Weights of a small GPT-style language model, trained from scratch on English Wikipedia.
Size: 21 layers, width 384, 12 heads of 32, MLP 1536 tanh GELU, vocabulary 2048, 38.1M parameters.
Architecture: RMSNorm before each block, tied embeddings.
MLP neurons of a small language model. Each row is named by its layer, matrix (up: input weights; down: output weights) and neuron, and shows model dimensions 80-207. Each number is 200 + 40 x the weight over its row's rms, rounded and kept within 0 to 999.
Before each neuron's rows, "fires before" lists the tokens most often just after its 100 highest values on Wikipedia text that the model never trained on.

fires before: "s", "ell"
L4.up513,149,171,124,199,248,168,228,183,180,216,279,227,105,98,160,202,194,253,217,163,193,186,203,272,210,214,241,160,238,205,198,171,212,170,192,177,242,174,100,187,208,287,115,148,137,240,160,167,212,241,171,225,150,236,210,169,236,222,199,253,137,167,147,241,190,214,125,157,260,242,162,183,281,170,186,173,172,241,157,168,228,183,162,159,249,250,236,196,211,198,110,166,268,261,189,201,224,260,231,108,167,198,156,178,193,169,167,267,142,168,170,238,180,212,227,170,272,262,189,218,209,192,212,206,216,164,203,235
L4.down513,215,234,183,228,236,145,155,233,160,188,176,292,167,168,146,160,216,179,216,210,190,114,134,253,192,233,156,186,173,186,227,231,226,137,195,248,242,143,161,137,221,212,149,205,158,210,174,170,149,151,317,192,262,210,237,202,183,216,199,187,165,116,201,239,192,211,223,194,194,189,172,181,235,240,200,183,159,228,152,159,175,186,157,229,252,169,194,176,209,215,192,170,182,200,220,187,211,137,233,227,164,239,185,145,126,195,209,247,203,196,161,172,218,238,160,175,213,250,213,297,194,151,195,212,149,193,193,244

fires before: " |", "s", " of", ":"
L15.up795,181,187,183,238,223,227,221,206,177,173,155,242,133,133,173,198,219,234,190,223,241,172,226,217,204,206,168,154,217,203,206,165,160,170,198,159,245,141,170,303,130,181,193,180,169,263,177,228,271,290,132,133,250,189,234,238,259,209,143,219,275,209,205,218,150,209,151,254,115,220,209,244,103,112,223,136,238,193,217,252,147,218,193,211,229,203,244,155,242,237,220,151,265,184,203,199,224,259,164,154,220,218,210,183,121,153,176,239,241,130,236,252,225,163,191,148,214,138,231,188,211,175,185,221,136,202,180,146
L15.down795,213,126,172,128,201,147,173,189,188,210,220,208,195,185,174,64,226,188,173,150,192,280,219,219,236,132,251,206,224,223,201,245,111,153,110,241,295,151,205,179,225,151,148,241,174,268,277,177,190,157,205,158,211,214,216,258,257,252,151,232,229,225,168,229,194,172,144,192,207,222,161,263,263,212,145,228,296,204,186,169,173,137,160,242,162,143,201,198,141,204,197,185,187,168,161,109,221,159,219,163,259,241,142,190,235,242,172,199,149,218,181,174,147,119,180,174,213,146,185,171,185,186,187,206,166,259,134,210

fires before: "s", "t", "te", "is"
L5.up892,211,198,149,172,257,199,203,232,193,169,207,247,180,221,129,197,229,204,151,261,208,196,191,207,198,204,186,281,135,163,260,112,186,182,197,156,182,75,138,209,205,185,146,172,47,151,162,187,182,219,290,194,182,176,238,218,188,202,271,153,157,318,198,206,195,212,128,197,289,261,146,228,255,179,243,172,190,242,145,171,178,209,234,174,150,202,161,267,192,172,217,219,215,227,191,216,125,199,206,177,191,228,121,239,215,244,142,209,147,166,203,234,231,165,234,145,243,271,201,198,325,203,236,188,161,228,194,222
L5.down892,150,224,227,250,181,193,217,259,158,219,238,182,163,149,221,217,203,154,189,241,259,175,173,194,192,204,150,286,164,180,130,211,162,177,163,224,240,223,128,202,223,267,214,182,227,200,199,260,201,171,132,240,223,250,252,237,215,226,195,155,165,201,284,215,225,323,188,214,222,240,152,216,198,173,211,136,133,244,215,164,176,200,200,254,230,125,211,153,229,166,229,185,162,154,251,253,198,208,183,134,227,109,197,256,257,223,180,181,233,160,219,245,126,166,226,133,166,181,210,226,259,194,137,133,187,220,156,192

fires before: "s", ".", "my", "t", "z", ":"
L16.up309,205,199,161,223,197,242,162,206,180,215,149,182,117,227,149,180,193,203,197,229,273,134,147,228,86,230,200,264,154,197,243,149,230,182,198,234,237,164,107,207,182,193,177,275,152,223,160,164,235,284,149,306,191,204,307,236,209,259,258,238,230,185,234,209,178,251,167,217,195,277,180,188,192,162,155,146,180,213,188,153,203,140,184,176,136,213,168,110,243,213,193,217,203,234,191,213,222,154,171,201,175,194,176,222,173,140,237,189,254,203,149,261,186,239,249,175,213,183,197,279,241,285,121,195,232,241,195,176
L16.down309,152,143,134,201,222,182,184,180,223,164,252,221,200,147,261,144,152,159,203,176,176,235,204,205,172,246,258,203,138,216,202,281,162,42,206,186,190,209,214,157,241,209,174,214,140,208,200,149,233,217,220,172,206,242,201,183,202,280,184,220,165,236,136,207,230,263,248,227,201,174,196,213,329,194,165,137,229,173,207,105,138,176,202,252,148,208,213,235,204,291,190,139,186,116,211,189,204,187,181,231,296,218,120,209,235,263,209,189,209,141,125,219,198,119,254,146,201,144,213,209,239,168,209,225,116,178,232,234

fires before: "s", " |", " 10"
L16.up316,136,264,195,244,272,275,181,201,202,126,211,138,93,117,152,194,197,176,242,199,226,168,268,246,173,259,122,227,199,207,212,264,143,225,185,226,269,223,91,199,148,279,149,220,216,144,140,100,212,202,173,147,142,249,260,192,137,192,209,260,236,181,169,261,183,210,121,226,189,254,177,220,202,212,261,247,231,243,217,180,254,207,205,242,205,204,242,143,159,173,237,158,178,203,246,250,207,253,134,193,215,204,295,189,245,224,216,149,189,210,222,159,214,164,170,253,160,260,235,191,188,205,167,232,164,219,152,182
L16.down316,145,152,182,176,198,189,178,229,197,183,231,309,229,149,267,162,195,234,219,221,241,189,185,201,156,150,209,172,294,177,226,197,239,185,260,241,112,89,233,208,261,190,207,135,181,266,162,213,250,265,232,126,224,209,123,206,292,230,243,118,127,224,260,157,224,189,159,192,230,171,249,156,200,165,200,177,269,180,175,204,242,216,201,155,175,205,180,255,185,299,115,229,250,204,217,167,229,233,179,240,158,186,214,188,163,162,249,273,212,134,129,200,202,213,151,190,208,173,212,102,246,252,146,163,190,202,214,229

fires before: "ence", " /", "to", "it", "s", "er"
L4.up592,212,194,225,219,228,192,264,253,195,187,187,174,179,157,186,249,235,234,190,174,254,222,222,234,174,142,216,175,172,251,165,224,202,260,176,161,215,223,151,234,231,196,129,154,225,167,161,165,262,201,255,211,197,224,168,230,175,195,166,210,187,165,227,240,230,153,195,171,235,198,134,168,243,273,195,240,197,223,206,196,291,176,199,173,266,200,237,226,225,88,193,225,215,225,231,221,171,204,124,201,210,200,245,221,178,234,193,182,94,278,220,232,243,168,218,244,194,204,220,213,250,252,219,174,127,197,198,196
L4.down592,189,195,207,221,221,195,266,228,175,149,224,218,195,110,191,213,142,230,257,208,225,263,301,245,140,207,147,248,229,163,215,191,199,200,178,164,184,224,200,217,197,196,186,185,150,219,219,188,218,253,210,169,217,180,210,195,205,189,185,223,223,218,192,184,197,222,256,233,197,146,225,195,203,245,161,162,152,166,252,262,180,159,176,161,205,117,171,204,166,271,239,221,251,283,250,163,238,155,183,132,238,225,215,244,178,151,252,210,208,215,213,176,198,188,177,240,159,276,106,160,188,252,162,159,229,262,293,203

fires before: "s", "H", "b", "p", "30", "C"
L5.up1413,174,202,184,252,191,237,177,143,234,224,205,221,188,193,237,198,255,249,284,190,164,174,207,268,255,227,257,189,285,205,260,256,196,194,166,253,209,206,193,194,170,258,220,211,155,213,142,157,135,251,197,213,187,211,250,190,179,208,188,202,162,153,139,234,205,159,150,180,121,235,173,166,146,134,222,231,161,272,164,228,264,233,277,244,174,187,218,218,223,143,214,191,273,237,193,289,156,237,235,180,214,177,172,213,245,273,116,205,181,118,237,207,219,183,217,174,230,317,202,166,167,229,137,236,192,209,200,147
L5.down1413,181,180,218,149,210,192,194,211,199,222,181,219,203,186,214,212,201,184,221,171,160,243,152,209,182,157,131,125,274,141,290,212,179,141,277,250,165,250,222,210,185,155,161,208,213,204,233,182,251,170,195,130,204,202,223,284,242,226,240,173,174,87,257,244,290,125,180,195,248,179,236,201,207,275,195,237,213,197,184,183,236,175,136,231,265,162,310,273,211,154,240,204,153,210,199,194,207,158,142,137,217,240,175,229,215,263,197,252,256,156,150,189,272,231,154,227,148,165,162,157,215,240,236,174,220,241,116,212

fires before: " |", ":", "\n", "–"
L5.up777,175,190,186,206,189,190,87,191,226,167,206,216,222,195,230,154,211,187,186,172,193,135,209,188,93,146,192,184,165,161,212,237,212,151,244,194,161,172,178,256,165,191,233,267,138,114,189,192,153,231,162,173,125,216,186,113,145,208,178,224,288,179,205,251,160,204,163,175,200,266,222,250,256,167,201,272,182,232,186,226,229,260,184,245,206,226,171,208,174,219,225,210,183,194,165,369,155,257,185,176,233,258,217,187,283,199,198,220,125,212,186,186,178,221,169,181,261,220,243,223,267,192,185,163,159,203,227,250
L5.down777,200,236,206,207,164,218,177,190,224,170,187,126,214,237,243,177,221,209,197,222,227,225,162,225,167,181,185,226,236,170,203,187,176,118,248,345,179,168,205,233,174,192,186,202,214,193,154,230,153,140,219,157,205,191,234,260,202,214,124,138,282,157,190,210,158,162,152,139,247,227,199,217,255,187,244,250,260,194,173,160,225,199,218,220,211,266,174,229,192,151,196,285,226,169,174,143,240,258,197,231,279,249,251,174,255,173,254,135,194,183,116,239,226,200,190,129,167,205,160,156,254,222,142,171,246,175,238,195

fires before: "s"
L15.up576,193,228,192,197,235,166,183,223,247,232,161,196,248,197,200,170,244,168,157,108,126,216,190,293,182,188,247,218,180,170,185,156,195,205,193,199,223,181,115,247,274,148,126,171,146,225,182,229,149,141,78,211,212,158,228,186,226,210,262,210,232,227,217,245,160,244,217,238,194,235,175,217,203,214,265,174,249,178,211,287,231,204,199,128,146,130,267,161,230,185,195,193,271,207,120,223,255,112,177,212,266,123,205,234,161,196,190,179,157,219,184,208,219,132,201,219,188,227,222,188,226,215,189,140,213,186,219,233
L15.down576,181,190,211,230,200,194,195,225,181,194,289,162,175,93,209,160,204,242,245,197,235,143,193,161,169,259,192,163,184,197,136,295,247,166,206,203,152,167,250,254,291,257,163,195,190,269,147,137,209,228,203,183,186,199,219,155,269,210,140,204,71,166,264,237,207,205,209,236,262,160,158,214,230,188,189,204,223,251,166,235,181,259,172,193,218,217,182,223,242,227,105,195,223,178,174,144,262,166,186,182,149,237,170,124,171,206,145,215,201,168,188,241,200,209,151,147,171,200,166,156,225,186,181,154,202,168,231,228

fires before: "s", "e", "a", "es"
L4.up675,196,176,122,246,175,202,197,273,207,305,146,214,201,170,274,195,206,197,235,143,126,190,184,181,110,237,243,239,229,178,238,248,231,196,184,230,240,123,120,205,263,215,177,273,92,171,175,244,224,162,205,205,148,179,236,204,297,170,244,228,206,243,131,216,143,138,193,243,252,178,173,247,200,189,179,213,217,197,177,217,239,130,260,167,174,180,201,188,226,134,217,172,203,209,156,190,268,173,189,200,221,154,239,228,192,211,166,217,133,93,292,233,136,207,182,267,203,172,181,164,211,206,190,198,223,183,153,182
L4.down675,189,207,193,233,237,256,153,219,221,321,155,198,198,207,192,153,170,225,173,214,177,190,228,203,207,211,223,126,182,215,159,208,196,159,219,264,244,186,171,221,275,193,216,131,237,183,197,185,188,144,204,213,212,190,238,193,183,203,144,224,203,248,224,224,150,164,126,249,177,193,204,174,246,204,150,83,250,155,224,211,230,236,154,174,271,241,176,147,156,164,169,135,167,170,197,190,205,169,213,154,209,264,201,186,207,234,206,155,117,171,164,252,154,341,210,132,283,225,182,180,235,157,138,196,185,212,200,186

fires before: "s", "us", "ist", ".", "or", "ing"
L16.up863,200,154,178,238,249,204,181,163,193,192,174,196,156,141,237,204,198,205,230,143,133,265,220,187,270,202,169,175,221,150,173,158,195,271,182,243,237,158,186,248,207,222,156,172,110,204,192,214,277,183,128,190,261,178,218,152,164,222,245,226,160,298,141,201,190,205,235,180,188,273,188,158,215,144,160,180,90,292,198,245,219,132,187,202,196,189,143,168,235,125,148,244,189,233,248,226,227,244,190,238,110,184,187,218,114,246,177,205,144,193,197,197,215,210,200,206,208,231,196,272,231,241,227,201,193,189,237,182
L16.down863,178,227,240,151,183,200,169,190,208,220,198,154,185,170,163,209,174,229,180,190,233,178,179,231,161,186,202,184,201,180,256,184,199,139,185,185,159,203,217,233,250,243,192,181,219,177,260,145,226,211,236,254,163,235,175,177,237,217,251,188,215,197,196,236,196,176,267,209,224,203,124,233,260,242,109,198,169,131,118,191,111,194,100,206,270,202,226,126,180,290,246,165,163,141,221,205,234,188,151,220,179,256,207,277,138,230,190,240,214,148,209,247,123,116,264,254,136,217,249,232,155,193,231,289,110,208,233,149

fires before: "s"
L5.up553,138,110,152,307,241,151,218,224,200,145,164,189,207,192,197,242,208,239,212,101,191,216,254,173,158,170,179,267,148,191,241,190,194,206,181,255,208,201,129,193,233,247,129,155,87,238,140,129,149,197,160,197,204,164,267,222,233,184,194,199,213,163,195,245,199,299,133,273,205,161,221,233,255,171,169,177,222,178,193,258,247,217,243,142,152,187,279,230,214,212,145,219,212,194,211,221,220,142,149,175,156,192,256,181,159,227,138,280,175,123,121,214,140,208,205,217,209,195,175,179,212,256,154,184,223,142,181,194
L5.down553,195,236,246,201,201,199,166,197,257,234,132,170,169,146,207,152,247,206,166,232,199,181,235,251,213,177,145,134,86,270,260,314,207,250,139,207,166,181,234,241,206,148,194,222,229,145,197,213,144,120,123,141,195,164,185,149,180,184,174,204,215,204,246,181,149,201,231,188,236,207,208,215,200,184,195,203,132,169,196,185,201,243,169,137,244,216,190,213,232,268,178,255,207,210,233,251,152,176,157,175,206,188,233,212,188,196,216,177,139,169,207,186,221,234,172,142,251,213,214,190,167,133,207,244,152,233,164,246